{"norm_eps": 1e-05, "init_std_up": 0.0198, "lr_head": 0.00802}
MLP neurons of a small language model. Each row is named by its layer, matrix (gate and up: input weights) and neuron, and shows model dimensions 32-287. Each number is 128 + 32 x the weight over its row's rms, rounded and kept within 0 to 255. Numbers have three digits each. A neuron's up and down rows have the sign that makes its largest values positive.
After each neuron's rows, "fires after" lists the tokens most often just before its 100 highest values on Wikipedia text that the model never trained on; "fires on" lists the tokens most often at its 100 highest values on Wikipedia text that the model never trained on.

L2.gate1607:154104116188117127122069164181106114152123146131127155174126101135095124183183076108137075105121130103154117058152089119110041173184088157129129129098147149165115129121125097139121070106118199003163133113122182114062109197134125131170086150150126151107135170135137193113085133185109138111118117171165145103123106131118125153097141084171113078100104173152097121116182096115112185123224158123156130134157177106144096054111187144150145087158162110127079144095112111075124113107147072125172061129124081148151093132158092049107130104124142084150105152200157104163176148134090121126094115163130128171109108166154144173136127171157182159160172102134186119098115145136130091141106128152099096145103127136070091116128102159127091125091141118096145107158129144113090128122132145
L2.up1607:157168175116089105121105149172120118138108130132111181116098139140095091161180117154201115122134135169133129065139065121103110130144118149153085100098148125108105115150118097133101108114110181132121147145150203086070114134090123140184061139167144134135072190155093139103169112147132088151109083123150115141097143179114126085173191137194101107165105170109068084091101110119160142181195125141160129166133168119123135084100203148119098092098138122125141147124135141159168134099143080127166063093146101106100100105112075086053127140096088120132129123145200140210134204089128128111140087110134094118109127093142113159108075180160165144128116095154172099121102108114135110106138077140075060130134182142065141155084105110107098102124129074152138120158111124073116101177164156
fires after: "."
fires on: "\n"

L2.gate833:107181087071099111108118059158123084144148191116097098151105172037103125200104078099138103123121165136136172194086163148132193080082101081106159109139131090110125177170094100163157079169128139115090166146115176138161153146141163157128103152133139110104112083169058170113098126115092199109087115090151093171168086121106123139099117138134097122099154142125103113120122137135147116109158144172088099139142103145078117156125120111083074100090143066115119115126144125174163145076114180191148152103131124104120148107125115100137085093125111203130149067125133133159127155129132113060133153080154172112162135091145123118132107140122161097125144153106107130159139120122056097097130123132189132119121166154153147139080131139154125189054109055160147128117131125131126159086125098
L2.up833:164131108088175141106057137159135098179107102091129140164109179038123151155158108094129085154128148123116181143113152155146152085128125153096154114127094174143156163133091128113174094083121122144094127072150136116111119127175202159139082090164086108139110168116057116112101099076090199110089101127128163139148074114133123131110085183114122157129156110117170171108093105197164127118112176160072154111113129135073138102081196091177113118099065141086071112131127138130159128132156179147095201161139161100125152107114159107137166117115151154174158127117140119168105153183104114126105186107144119079097103098123138097151063075079131103149128101115119160184208142134100108139064071161143110094101173109122091190201092171079133137071095116167089098168088094091113149134120155
fires after: "\n", ")"
fires on: "\n", "-", "|"

L2.gate317:079135091145132136097171145171134138137164138083121152137095141154131112040183155159153136117117101160162135109140174106077121144121119071138132092140143160099094099145148129134107123197125135119145064171112078099107137093094122105169149134176160137108073117164166083074117111112138125107142128153141102121170118110121201155079111207113155142138124167140087082128154093045056127196147128132121160104158127123094100101035109120108115165192099102158137143083120150113148159127223120144194190152171098110144186151105137187120117111156129134186181148113139126109105089124110139143109100155122101097085122165117134143152133190123108133162149125152146094123150149112154111074104108141107163108135183113115117180079175113110144141172157162137139161157095169129173158114125113
L2.up317:094135127170089173145148145164145138074199108101157182117122094152152118041153140176132096159069168185117123142153146106094159077120141163173125113099147160115120140094150160114100146145092137179169139143132148107093171083069091093132100118117145135087124145144155193115120098061201120121145152153193119145115127116138112196088190146146159151152139075115090050107101078097175116155157123106109128114185165102077136114143135119150145129120126125131245132121143132128108081104116085131156149179133153149175177089101181167131084122165123161095118098116113106109125054109134091129092118105093138122150121124071092097087110099092104091079103109159164124094117118100147111137172190157193144138150146140133123139102152100145123103118169128121196183121196142110129173078084109
fires after: " 1", " No", " 2", " U", "a", "1"
fires on: ".", ")", ","

L5.gate612:121195091157137124095138100080163133147130075131118116143157113150175152092080083097157093125131140136149109161110069138140123156132122095128112105123135149195149114108182149141115103175156081069080095174120120132090104178101163127150082122127118124126148187091104162111126145083120146066093139148120111150092067127103120091099169093141148137141146116111145165184148151107095141164134134123084173177184091116106188165164086177133133112181160141112127111155192136077151153103182082123122137149195085107174097151159148136169165099100151167133153204084175111109147129198133127120166112160137141141129140038103142125135137123123157145145119141104093135067158107095122111104133130139117127124077096090125035176139163146172128127120155143171099141126193096191140142087124151
L5.up612:173143125118165125153175163100138128118124108142143088103129114099155163150144176155100175143166126085094132151131084180116078100169150135176115096113138195198125113088117165114108120191167114087144101081104121140077055138111141159112112140113129160095139170121112067099134119095128166155124161095078156161180207116092136167130093083104135175116103181133135198163171126151082144182096117182203131102155144115112138144078074148065098102155199127104083140123119079174097086138125153170097151129127159134120103114125141107135063185117096164110118107113110162137135154134155126143079115131133055164125105225147107145156132123069152140152128153206140117079138174103130142177089086161067172185152063110097096139182128168129156141159170155112136152130087111124101202093201161
fires after: ","
fires on: " and", " but", " so", " without", " or"

L7.gate1232:137120124117089064152089194076086122141182114135126128100079165070093161167167128085072130128144137109113147120161111093091112134100144134149089122144141154160096091168084117148144155133149123109112132093075082149089162115175142139114163101092170131142137147208140162076102087160150142111165091131115095163132160097164097090099141140034181130140101094100117153209144112178154121089140179107124144136081157107100154109135211104160165102145146145114131145133107133108112141125139148124135174105087145094077096146197076164163139147090078118119088117144123129201148114092131140099148154159129153136126099124108083133132124108156143100129149049123104163120188173167101141110090086084114155109146149123149163120177108166127147093133137192171159157133145165060143136108134086
L7.up1232:170069195162135110115145129074125114157063118140191081090107159096094112163090079140083140143113104057161119128136160159066086144094154136152090104178116185174159129159136083141102165167108161152138127145150134130138054107170157147134126105110129169103144093128186086097108133125142151115155172117092122160104170142172123093070134156132073133103160117070093108202156100137143100140130128098088117145159095073158113117116140162088149163141126120128135085201143174040111099187169159096115113141150190119081148145154159117140115144085126167119126136112151094149113091153086083049157126063133158108106103142137109100093169078134111065108143106126052107115126124111096123170069061095105178132143218096141134076098163123176083114098129167112089134093124148105128059113182097
fires after: "\n", " 2023"
fires on: "|", "–", " |", "-", "==", "\n"

L2.gate1265:086134122101155123140126161156150137159095164104112100080158087123099128160083091096191145106118100148136176131127137102187154113085162130111074154152164099156078184081131049115155093080156187106126130152091117065136098086140108131155159136113098133187127095159080146101154127113124126138160073084154131089123103126142133113116111094159110128131207124085127153085149105110191085145133150080127158131108138099128136121132173104100157108092131139104152143064083102131119166138088139149195083092065115055057131097105175158169174155055159061150105147179159121152118146145090129118166137156117147129141103125150070153101099142116147075079140083170173041190113122090149135118124126124132082135116161138149117176153112187156109123108126125151141112112127108046142132117105086
L2.up1265:106138135153140134127133157124168114123203149132169154089202159116208168122117133174181108165172138143102173180208130156130068160100177154176105094114128107095106156100113059143124098145160148138140105140159108070152094157119089093142131162115139094133144083149103102087139210153136141150107121098127129136145102110148155108111101121162091104117189181087149118119139051137144134139190139083122133127102118148084147073107191119085186122088121123147101113082107095119141117157110113151133092114136174107161184131118174148155138190122138097164159059153159103103184125128109116114109129168144151167182114117202135119134150120134096120150185097189139115095140196115172112120167132204132064109114170195149114153118142144129196127118139145149142151121060128084110154078141156
fires after: " =", "."
fires on: "\n", "===", " ==="

L7.gate1572:124158110136101107149157102148147039104142155197159140102102127187149120074170113091087135121141152092099132094115119103069130075098145106178153134170118115180067114127110130106087154084104119152115098101130136120131109171158115162153087129083164115146162112124112114161070171134092095104138120090059157165130143151119080136091186147149126119104138096146074080093128144072134120110162118124121118139063079182160164146084109089133070158062127102073131115122157070101144096091122088128145122118143118114045130130100147151098080127085142176117096144149096180160125110154148139150193122081141175131079108120113137107123057167140154139173167100109112083094089099130133095125151091177135145181194226125126147126113162145149127128159114170130121095103165156150111099133114147
L7.up1572:145138094174135129173106156098108126125102081175125189109172104167157169130119110058111105087129114139079137124098114094124161057132131146103123171124108122192102149093062097144144122155117143172076185122123146149140054155169144036156145141089176118139140137146114128141047168139143135139140109167154114147100143122151128117127118130094102117216111104128122116118140117112148087135116160110153110080066106206083128154130095091120145107090109141081152067165079128135092125090121147125118156142113146162109141117145140122090141140108108113127103147162108139101151089116121026157144099114111149088079158101127145119107134104142133176110139129106143137087128048150167126101089157130107207195129111102143154161145143123163122152157071128113156079131173126138128202163173108
fires after: "\n", " 6", " 3", ")", " Co"
fires on: "|", " |", "\n", "-", ".,"

L5.gate1488:132121110144098093094078117147112165080083093111107049152131083107157085173071122138152115150172119117148076173177111109174132077130104167166125142144095138084132172065131109191095107100146185087101164096162114112196128200089072111137142061111181177224208071132082108097114124156117111096112149110119107131136116161129128099113124133146111081160140095086130070094153096106126095102058124117111146128117146150116158082121154166136124128162172065078120139165148099139121105183130164114121071151194113138127145147116109116156085184104135165172135097171148084143113144122084089146092139100044117158181188106146141105130101098065133083133097121179165167172101148124163151164130127140097113125147143127161107137122133156113158099166106134155133137117067112132146087112209127
L5.up1488:092140118093148165154085116105147071112115098133143064139138179141098130080161144162119082184127137203132113140156121163123122149160112146133099124132122182075124149141154155033106106139128216143152070082092125147147150110095133161085153173119130183104144145097150109115163150102139158139135089076074134073089158068110068111210129127103162152112110104134162116144103137098114161150108172159140151052103149087180148105162130172071155124151118122136156088167052101117144105081148103151133138151098167119118136139130111168089128110094170082199126122119209092187163088165151088119142104103098107048140124142158146055199191131107152133129113124081092130099147116165112162144112146123154129050144136143085157138177115057152099106090155157094121113156055160108128169173121161
fires after: " |", ","
fires on: "\n"

L2.gate440:141114079138093146088117135117075111137153137109123164106141119138147095140112167140151109140162104122058139110156137096060124165130120211131126165098164110112165126081100149081219139162068096087180147165105138121155118137086151155111098118116124093161128145073095181104156146088180112141165159104107099097167142039125159154145099133128077148137112117150169147149111135156117128107134135162183139147153173058120140085125068159090074157128140097113117130126124129084129042151149120146102092119114204165145208101130155116148104137163149126084076113131209156149155141142126102099150118133090083137166091076141120143070135086149142128092099106149153143166172136047191102094088105118173125144149102154165090145156096121083160120174105133092135166146085133118112173111056144
L2.up440:128206121131132111130094100155171134142145133138097148150130186142125104118156130146196090131160168133057124086148074092064056144087130174141155073087116159169146128109133149088123100146121095114170175130077144114153114130123171166119167090122152157108071089110150148092141127132117177190185076119129137108138154116121148119129116142129106104145115093134157125179121124128075086136135132146186225111158141091120139190178122182073200159104087132146116120123125089098146143119107054171096079117105145139115149124118072081126053133135143143157111079140095088153090141111127145079181099169138068148130190140126146136088129173162150145155136177176157130172095112111183138120079070144027127160101072156134116116125080083116100104160161072116139142102122143109128126107053127
fires after: ","
fires on: " and", ";", ",", "),"

L7.gate509:113130130155123122146162066121136193181113161100132150086076137120138186134153108133156095151126113225142116129138116091067152156099158126155113138141109158092114114143119147155081100132065130147123129163154109160143086131094134105104108158118112115101117122157157129097162101091147156151192127141137143108061093166148149179094139160138128036144136154147101108119121122169101118141152135135146147130167181105107152108150101209130120135181103179100080149115098108174148136129255129131144129100112119086077142091077131122089112118073102122125095154155134106194127112158090134130119188148113172120139107115133180055123090107107089104118150129082083122117089069121097125082071134127130121133156163121154050124134172141143096155133160093101112146102164141116164107163191173
L7.up509:087116127147132117190119160119134114125136106121128145186132115176091088159069108145116115137131148151115113119126094097150153109074137131158159158169130143142150166086140118126095112088134113118109022113123098137122116131121153138124076066100093098087073097148186115182118182118133179154133123106133123090117134184168193124094148148088137135143187154109136076124103144222092170113149104182142197142147120076113125115129146143176075103113158119137114108066141150141111080117085157111121084147081190143156106100149154148082167107113116185150157130172116085150108082146057120105169077123104125162130168136176105155105147071106132090153117233127129145116123180149159181145166129118137110136136137162074129211101125106121158128154113097190148135134107129062160134183144109
fires after: " the", " For", " The", " 3"
fires on: " first", " |", "'s", " every", " last", " all"

L2.gate935:122144103175129169087104084117149037140177150179123131147152136132136084139141079111143068116090098116149149114124116116114187155139127136157105127156191184118148120111141121141146183145077156092140090156119103156197124133103118192074107105155123160139145168124084138148141121131130120119156119135096097138088095080133127134161071139113189140089110178141122094126111160098109170094177129182105120097148182151111118230094117152165139215118101181137170117079123116099153167195133148163164185143114106134107142127108096160113128130134111162106107125089122082104102121188124140149162145110128154182122121152158156177189135149093126171119114094157106118135167138086139188163149113063105101151117180119041117107122046136079100130136172146169034132111126130074126116078159185
L2.up935:112131138138074138099100082158164119064120047086125129132153130093088121092134131156110076148168148114124070160178127125130162096107114103153108078173182130129106156146116144105065092098172189115094126148113176166161193146136094161146087160119090109168187149124079188111117101127097180164128131104139116158112102092148152165079067132151055112135122105188138123111166163083119144182114145068153116069213126152110144154168121132173110132091166112174106096112096137096077125121132106144096178066167056139149072120121100132166174112116074112087129124040123166169093135101112092131114174097151130074167118095180145160138115151194134143129146140172059159139132111173109081117082144115137126104158164125088134110116160083032121109123143007062109187192116128134119124150096131
fires after: "\n", " age", " species"
fires on: "\n", " of", " professional", " ="

L2.gate1724:147154114147160117087090100084157102160132140149148113140100115191163112154120140147199148060109076127141157124149108146140101151105152135152179143093151064019081073150129152114038125152064170129180147157169118084135138082156126143147129094106114105072163138135146182118150129134190130131116064104135146125139145117184103077151120168157161140137175090090130125138057155090121159107134085159117130118122058103110133093174184150144119152155124102104088182128135125119119069146125100139197175120207100138090092086045174078161101128121134134099094141139154116218146125127117167143121124196127116193110088154158115168176121087136126180143139094149150137121082106105079141153131066166159094153114105056146137115129124094070135145139123116157114104152152172128137119105132181
L2.up1724:140072156133120154134124128092157139162180100119141176126134175161070136119121104098155108151163136151108125148125108154097163140192043132131117145163133129111137102074119072158152149153098111108167114141098097146143152108111070084082135103137123108174103089126116144102119111131138134125125123127125122079131141157129153104177109147120087116160115120058182141123151132154172140113164134133079134125141198105096134126109129160120105100138161175115192117114133131132087173064146106150126107121170138146085109155149141110140119098128142138102138091111118116159117150139128138095110091154121155148174096065181108057162122110151175133153130159109158116161132099199111079116104166153165143128163088159118155149110147087136128142100153105140088107127164133097076093040137179
fires after: ".", "%", " 65"
fires on: " from", " of", "8", "7", " years"

L5.gate668:105097148109109112100111180110163168121141102147132136120068143103121101101111183112169140117141065078040095138153120138145158169120110107109152107191118129098167139116199101105099094116134137132133077099135139141137091146141171173095149148080163081142109126115113076168074165130185195125119065127073139137141104171120144078197102165123103101124160088135043185056117132081093201155118079088119158129178128121169144103137141091147143130157156102146090124100123138141120144103088113140121129135138118187148124146129111114099116226112135165136144165130137087133097102128083164097083100130077088145198112079112119108126149161111129124141174144119115138143092143062102103110185108151136099093100114051152178177123083181188117150092113198141125106154133151166078090173120132
L5.up668:151140137124138097100148141092147093086129121102083131096176188167139054063130133147110142118124073152170123163167110214110146135129087165118086160127148091106150121130144147088134113093080143078139095172118089079100117071158134085144096155120062124162102130171062191128138108070079115178124159131156063126168125091127120088128210233113119094101164139162138097113154137110118111156171162131112147098131141098109106168157136092102129093129124117103139093134094158129161165159069117124154165091108151127079142133141118094165138137115142093119132148132107141143130162120107143161141120153170130106178209129088178107106116120118107150153151169122164114122159130173113147116154147161132154093101081144110133140114173134153148165173106163092162153088097146149125132116114128
fires after: " |"
fires on: "\n", " "

L2.gate246:181186127178122192130099144154159105162109133174136106112095108135176167121106122141127110084135125099109109148023169107114160136189131079101098164157111144171063171160129156170196083101131130140101028072104123120094115155201138101089096129151128143171085140118077133146083182158088094140115167116124106157100096129157118135167156165161114159111098168090120134159186096125108087109139087095104135108123152134189135179142073200082128115101109197115151142132093117162185147120115121175103136112144092152103104119089147149143105151109095159203165080100129126184133077064157149063098119136090170115145134104133092121110157168137108149093076129145086104124119159100106123157141125083102099142111157106134137151112119117176096145131154085144103089131137105082132097093144110
L2.up246:102115178129133132090112099077150121116117099168096100165049110184120135178163116118076155134157113118169130121171120133151127149103142116155051135129104102123109127174133163123132106130158130155093078146171151074178076114130167114133077144099134167163145135156101093125083141101070095113128097169104076156127161170147187085092067189110120130123166159108119183061170174136158097127119146164095146128126140155082158175163130164092143167179106125147095092119112125180077121187196179106078114162208086147151104109102101190137116179098125102144137142154158160140097125185097112115148078162196161177136145060149141185130106085131117161108099174119144139159165150160098120092103137103100116132155217071083112123094173130135106116093114161119129131107078120140168115131150160
fires after: " |", ",", " and"
fires on: " 1", " 0", " 2", " one"

L5.gate566:121115170125177145077154191107096114087131130166095142132144161105177169117131077133089107126084174132086194085142088144101137131106182103141108145130122096170130127160104136160062118102076153103109104080153124122107123148096096046158124124172147147119159138127192191150163105099136122107160105079149192134145168143175089176114123163132114134118113149148155106101140091156159142141158085158139133170167148114100094155164167084107152109057125101165146096151102138137135147084186090171126110056095122151154145151156130121098109146135080129127121075147135147130082080127123125117130072091061185096096124166166110113116148118153127115124076095132129168139121074101122058145107185146149109105120144103106154142111107129102142123156131134124106128140139110161112094100156160
L5.up566:124116122106114081171157097205131103133177101115117094097110101157161110134120116137105135074082149086123171154091090119113058143140130130179132094145123108101114077130135135141104094168205145135104091180117166134123133181133103142161119143150154130164208111104094075142130126156128104165136096136198162142118148122150059132145074187131136118159114097146091123077096140105124084158164145123167103130103135122082138129106125137117130153108126087115136220052141106136067058103093091099127137176124136106181119082074089171118092150120116142106097150147136046177121098125105118137082149142099128091130099136079108188138150166181180108098101125142106197091132126195144132092098148148130143114175179116092080093060095169144118148123203184107113144143146053118220154154140116
fires after: " /", " 0", " 1", " 4", " 2", " 3"
fires on: " |", " (", " February", ","

L7.gate712:114084126064099122112113132153099155097100193116193132187098138072148167164107129130171112166142143107183134148145157126124117114183138124146150161083152112123120150098164138186102171140198166097140123071143088073107113153155168122050072157098073160184131166121090141139121117111154151163083128118128143135123156068074115155147144159084106068139124109092112051145162163107048095175151106141089159114120171091147103164137120141056123092068123108086106125124123128102140128076178074136142181174144064167131096119063081125119115128141109200061066133151127143154099096082128115136167182098058133112132145193143112091119125111117147117148144100172174101143126123129070086189108124131182166112170121094148183116134140128082125131165100169126196085122172097204080076100160131
L7.up712:132124081098113149140146105140090170084159117133077127155056062106119074084107174148047124114128121085162121107070156178112129076212144068130176123117102062122121167113155118143113122153098140135112086152070110126148108093095131107118085152045099178108147061101124171091053129152206106100046113126117140088125141142121120088124135108132103080099175169168096130109073132087145170113109167133099096133135115138081116127172094160134083119045145100101091150131104119139105136142130133155105132094126196170093115169119131136151128119130208158178091118156106141124140057139120101115162137162154141022112149103132117132159147087136138101153094166157163155133092098195115075119137092168125130141190113102207166138114145091175143110169062185101144102123165129114102028096152116
fires after: " |"
fires on: "\n", " —", " |", " 2"

L5.gate635:108158146092108116078118167119142149132140182112145127174114104108099117151153146184068139098168126107095150140117106141089154102078109120082167127164132168097088096163076137163185111153199175051102079111115154109105118103155165125167122150074162080128178136133120085069135149101110099168108106160115130192108106085115201123137058133132157175080163065122163106117122123106059156190137131143098181106158122135096140183096146109116167160101099128130142153106167179146152109130084129159115089114123151124148136153102109133137082077115117111058087167148118098091108123180137125176131065109124133151128091108138128133147100107142129119134135155166131120134144137182094100162102090126080137200100100079123095166125184115096114131148119167112127184099116182164145104166059105
L5.up635:156109101182161100141113174106123103143123104144093111105090103146135128142177085162133077131098123097172177125143145126128089049116175139166170153141139176177112088155199098168073193149139157121080094076105087132109160175146070128148131145101103140109110106066145132110143132068141082092117192122162147102155160109086076136162110104109104130159125075138103138136106147133127139142142081143116108124179111136162058151089170134083142150104100092141162054169130121123156143119169114124208091069160152101130149182144075077090083142088137176107159148112177164178143146170110107080154165148107111107127138133137120146154133121128185099135154172130098140122138103104137086092084174168153125076141097087123166102118151093149155170160153147129143148099096123154136130134181119
fires after: "\n", " USA", ")", " KSA"
fires on: " |", "-", " as", "|"

L2.gate1094:122122122102166120133168132169133147104134100098121131081086174153089192111128099114165169097114129081103142136105134108141186159088183124139102187096150123123137077134102166046173148183154092088184127086168112083125136084088189103111140088133105169088103125092127155110108074130177112185127150132136104145114139107097111139091142099107122115172163169094121129180090071087113106118078179118134137165163104170074096040095094155142092094120181134112123042115110146142142121148125120169128118080094102079175130107054128119066162150161109142181089128202165115074144147093117105127110119141120094108143139137162146127093117174160145104066129150188118115060112106156182141051131100103098152177112167134125102149130154106051160111149155176082181190095095137126154094085133167
L2.up1094:145109167139165148139143132150121094130146159130115157073124102099107168081162174091135132120139134124157184143111179221072159133132124162142141145110182114159105140134081145118147146149176119107123151116159120138114087138100158124139134120135121164164126115129095186120130130082110140143157092125091096142188135133094091186152073091101145063129138113077091135099098102125089106139148145137143132129124183095099117159148160102123124115126149116118138094103028111165131142088085089114117118159116147176122129151105187186168111124144146081135161112155094094131119128179118148156165136152140114089093101146135141147096132068117164114121127133121145145183073093131151165137152164090142100116114066145185113127037129154143114073160163130112147044078150140099150117179120141
fires after: "\n", " 3", " 1", " =", " 0", " name"
fires on: ":", "-", " |", "\n", " /"

L2.gate234:152109141039089180078103144144133122150159153093117139142130082121135107148121110095209111137101078122159148165140107124089134169133135146157160194126141155117154107170199123173129147166054129140063110088174068160099096124129152129142094126151117075114090145152191174166162143121173115092144136117094109094161118121108133152129111073112131127116148055184182153074130148116121112163118137084162169123133174089146160097151158102096154152042104079178100142117142096117119113144163108134154127194095121103109164134169101147126119104115083146100073137146134122143170159185148169131077116124099107085142111121150104141115091113119186133163170147129134103130111063172132086058140123170149068128104157126120055188116117182142183128134154120115182175099100066095117163112125137
L2.up234:164084080089129146070178158108155133135146150135125146179133117144108181175128150133130203155115129103118108114141114088090106113176129079119118162122094149116147153133163103103118136115143123150143109059079100115151127122100129132093106127103107109103090158105161153156074108155088107102147110037189155110082122205080088144108092143094163097157112113141127148132099172091175154144083138087114108198156098102207091101167150163093130101135179170164083182127178147061140142136172070148111116141110110090103158142131175180164146125127085147114062114190108119179166089140148101109082100133142125093135170169181122123108135069088114175141093098099128115109044112110106064134131126151097137178124089155064100120136078186132158118147184130164134160152166096181113154112087136
fires after: " the", " number", " of", " The", " amount"
fires on: " of", " only", " first", " most", " the", " last"

L2.gate115:095121127130154133137171150114127161140124159193155140106092071119127136059182105153077190102100103106123140113114117076121115171114122143140156187157124136087158103114091054077131153191111118104206071140141129143118149110063078179114152195119101084113069166085174145091198113115134129145156119126174165159102114142138124131075154106079122108079178111153114092112122127147125119123124158142109101150171100146122080127089160083151118187109111141140071100175139112042111166098185126168138124132107093059133156089169137092064116110151146126187131153182121121103130082202198098131108132170087160072140091135112181054114113124091084170088176139120082111079151154123162120109104120158198128149128101127106153118169112170146082138151096167063125068088072093144093160098198092
L2.up115:174078109162173114113141199112105174129132112168157151113142131094132098051125085107212151109107117143096120135133143144055154026124084176148097129122126106127125135164135166155144189125066129122146104119115091116176142165100075082128151084131086168186093120115094153155056092148134128128138123181163149136081166122112180190164108111117177116107109164160161140142162120090103062140120129129066128090113134091177154107071115077190105126092091125140083125073162112160125178120128116086132159140104126137225162171138127107152153142134158195198128139148179084130166119113151090085129144153180120121119070131104093108119115148130153130151122159146118107166153159127123103150128120086136136169062088144098123124142134097142107092097097106186079096109091091120143116080109120
fires after: " the", " No", " U", " other", " of", "."
fires on: ".", " end", " other", " hand", " C", "-"

L5.gate846:049151109058147159099091179143126111110132127128081107065141125118134130121120145189220136232079159117179116070168118069080103149104140153197152120088099153117146118125173150156097112071148191099106091129083147131142100125131168146078102149197082175083121142120100146114101103144099134135155185133119169071136180068086092107155179164117148122120093121129099143107129097104141155141092156140179157145166150136146168162112165110159094168114183103108162149131184128106128099131150170156069082105109116107137179084086137183150134207168136163109156149078126137124112142132067108159126127178152085103136183130103133118158119108106138157120066054129098104092152125147154106073118082109132114132158195134103142125136136077148206119144214125110155125072134091148137161101109122
L5.up846:143145145093128108136136178128066154114145115101098150084141109102092140110125152128161133153125161100144097209113106123118045155127141180154181082101111163122151190140097094162113170158085104067103096147090096112160116172202119108111141131116145134118163184103189110148186176123156179100113180148080129122123120082150092130118155177107195148153109100122183157160174148163137148095193102184083117151094128136113194136106154114118117126179169160093115067135104127129134018102107157092072177151115165129112143182152110077077068151130097112131118148118146117073094088125165069132124092153138100191171164124145086085125102184136130133152140074123140122169103174203178128121133122145093114139188128145081140175115106083130095118134129115106117124080158161175144114126139135
fires after: ",", " which", " of", " who"
fires on: " which", " who", " as", ",", " of", " than"

L2.gate1714:107120140154109143129131067124091154146140172133059113139107142097133135157185089150157123113143091127112084123098093103135172145130124098122077096126233094144097122176140150209128154172093118144165086184161142142097136109093058142135089126047103109105151152171148121158102117159117117100137103136169104163181105177156177082136134124085136121100152120106099159075124058095126102093162161150128058142180150083126172050161110151131111166178137105095147085115126154144166089161093140208150126132118162132136099122169103116151187175067118066092139125177189161220090137173139116184097125145155181175108125178093151159103100117104135147165121161126145133141109171116115134123130090154078133102128125157124173112131096129161087139097170169140139158137137161063134145140115112
L2.up1714:179120109099085145137093074127098113155151152093112108141174123095138132107134100144142105173134153082155122201133198049153084109133079136123177151162189155120090178115137030171094071151188161068119144093145053185155118151140132108092072151130199174202119110101174170157161127108153165139179142131139119147135099185111141106135176179084130083141091145180085153088090134144107061145128174104190143204154099132116153078148137107146092150162131145131190125094131126118114115168120179145138097100107137125162171104084097113163165155135087112126064137191180141100184094163147149137110135124115112133121130205128151143063167135090081132139160147099187144158139094136150106136144175129063130076163135176125126131142121151140123105155166178088075135088101183119079188120114138
fires after: ".", ").", ")"
fires on: "\n"

L2.gate17:124153145164105153069175093068113183173169132126080150129153117145148124108155087118206117127196137095113120148102087141159128098135092128101166049136188084089111134114078076115175119144139088137161117142116161176128139149141104099118131125183104137056152143161075092128085095134128122133072126109121171132143089158107149178122157169082108078085072125130127112106111124162131106116175104113149125142147124142121073144097160089092066103142111143089075081179109192157136120169137138097073126090087101156185094155161082107113173128091129181128134084153153154116130148139105138181059164133129119150114127129103128113118142167099129145121142182144131155140126128109102123141109161106132163124116099127120130152152082052048176143123126095135183129115136117121136137140099109
L2.up17:141157158154121152149130079140109162152090135151132143139158136103157081156107122154244116152142178134111132189045104131126160119137085122183106167161148098121138114141110054177152124080106131119111119082138170177116112117164151165118109143185133156088097158123111140089119132061135101107128125154071139090121071163155139140135160144097129071102117118105105133121163117180183104119145095104097137158154133119111065158117142112128132137163167086080101135088143133090148142177138129141104112077100045137154057124108144123073162179102109189149143117152145125133140144125123112154093234153151110192146151149129182115155078174157168220166168151075119160167145145142115141101194135109121111126087124080073157177163123095078096134092104108134148110141136155094107163155076128
fires after: "\n", ")", " |"
fires on: "\n", ":"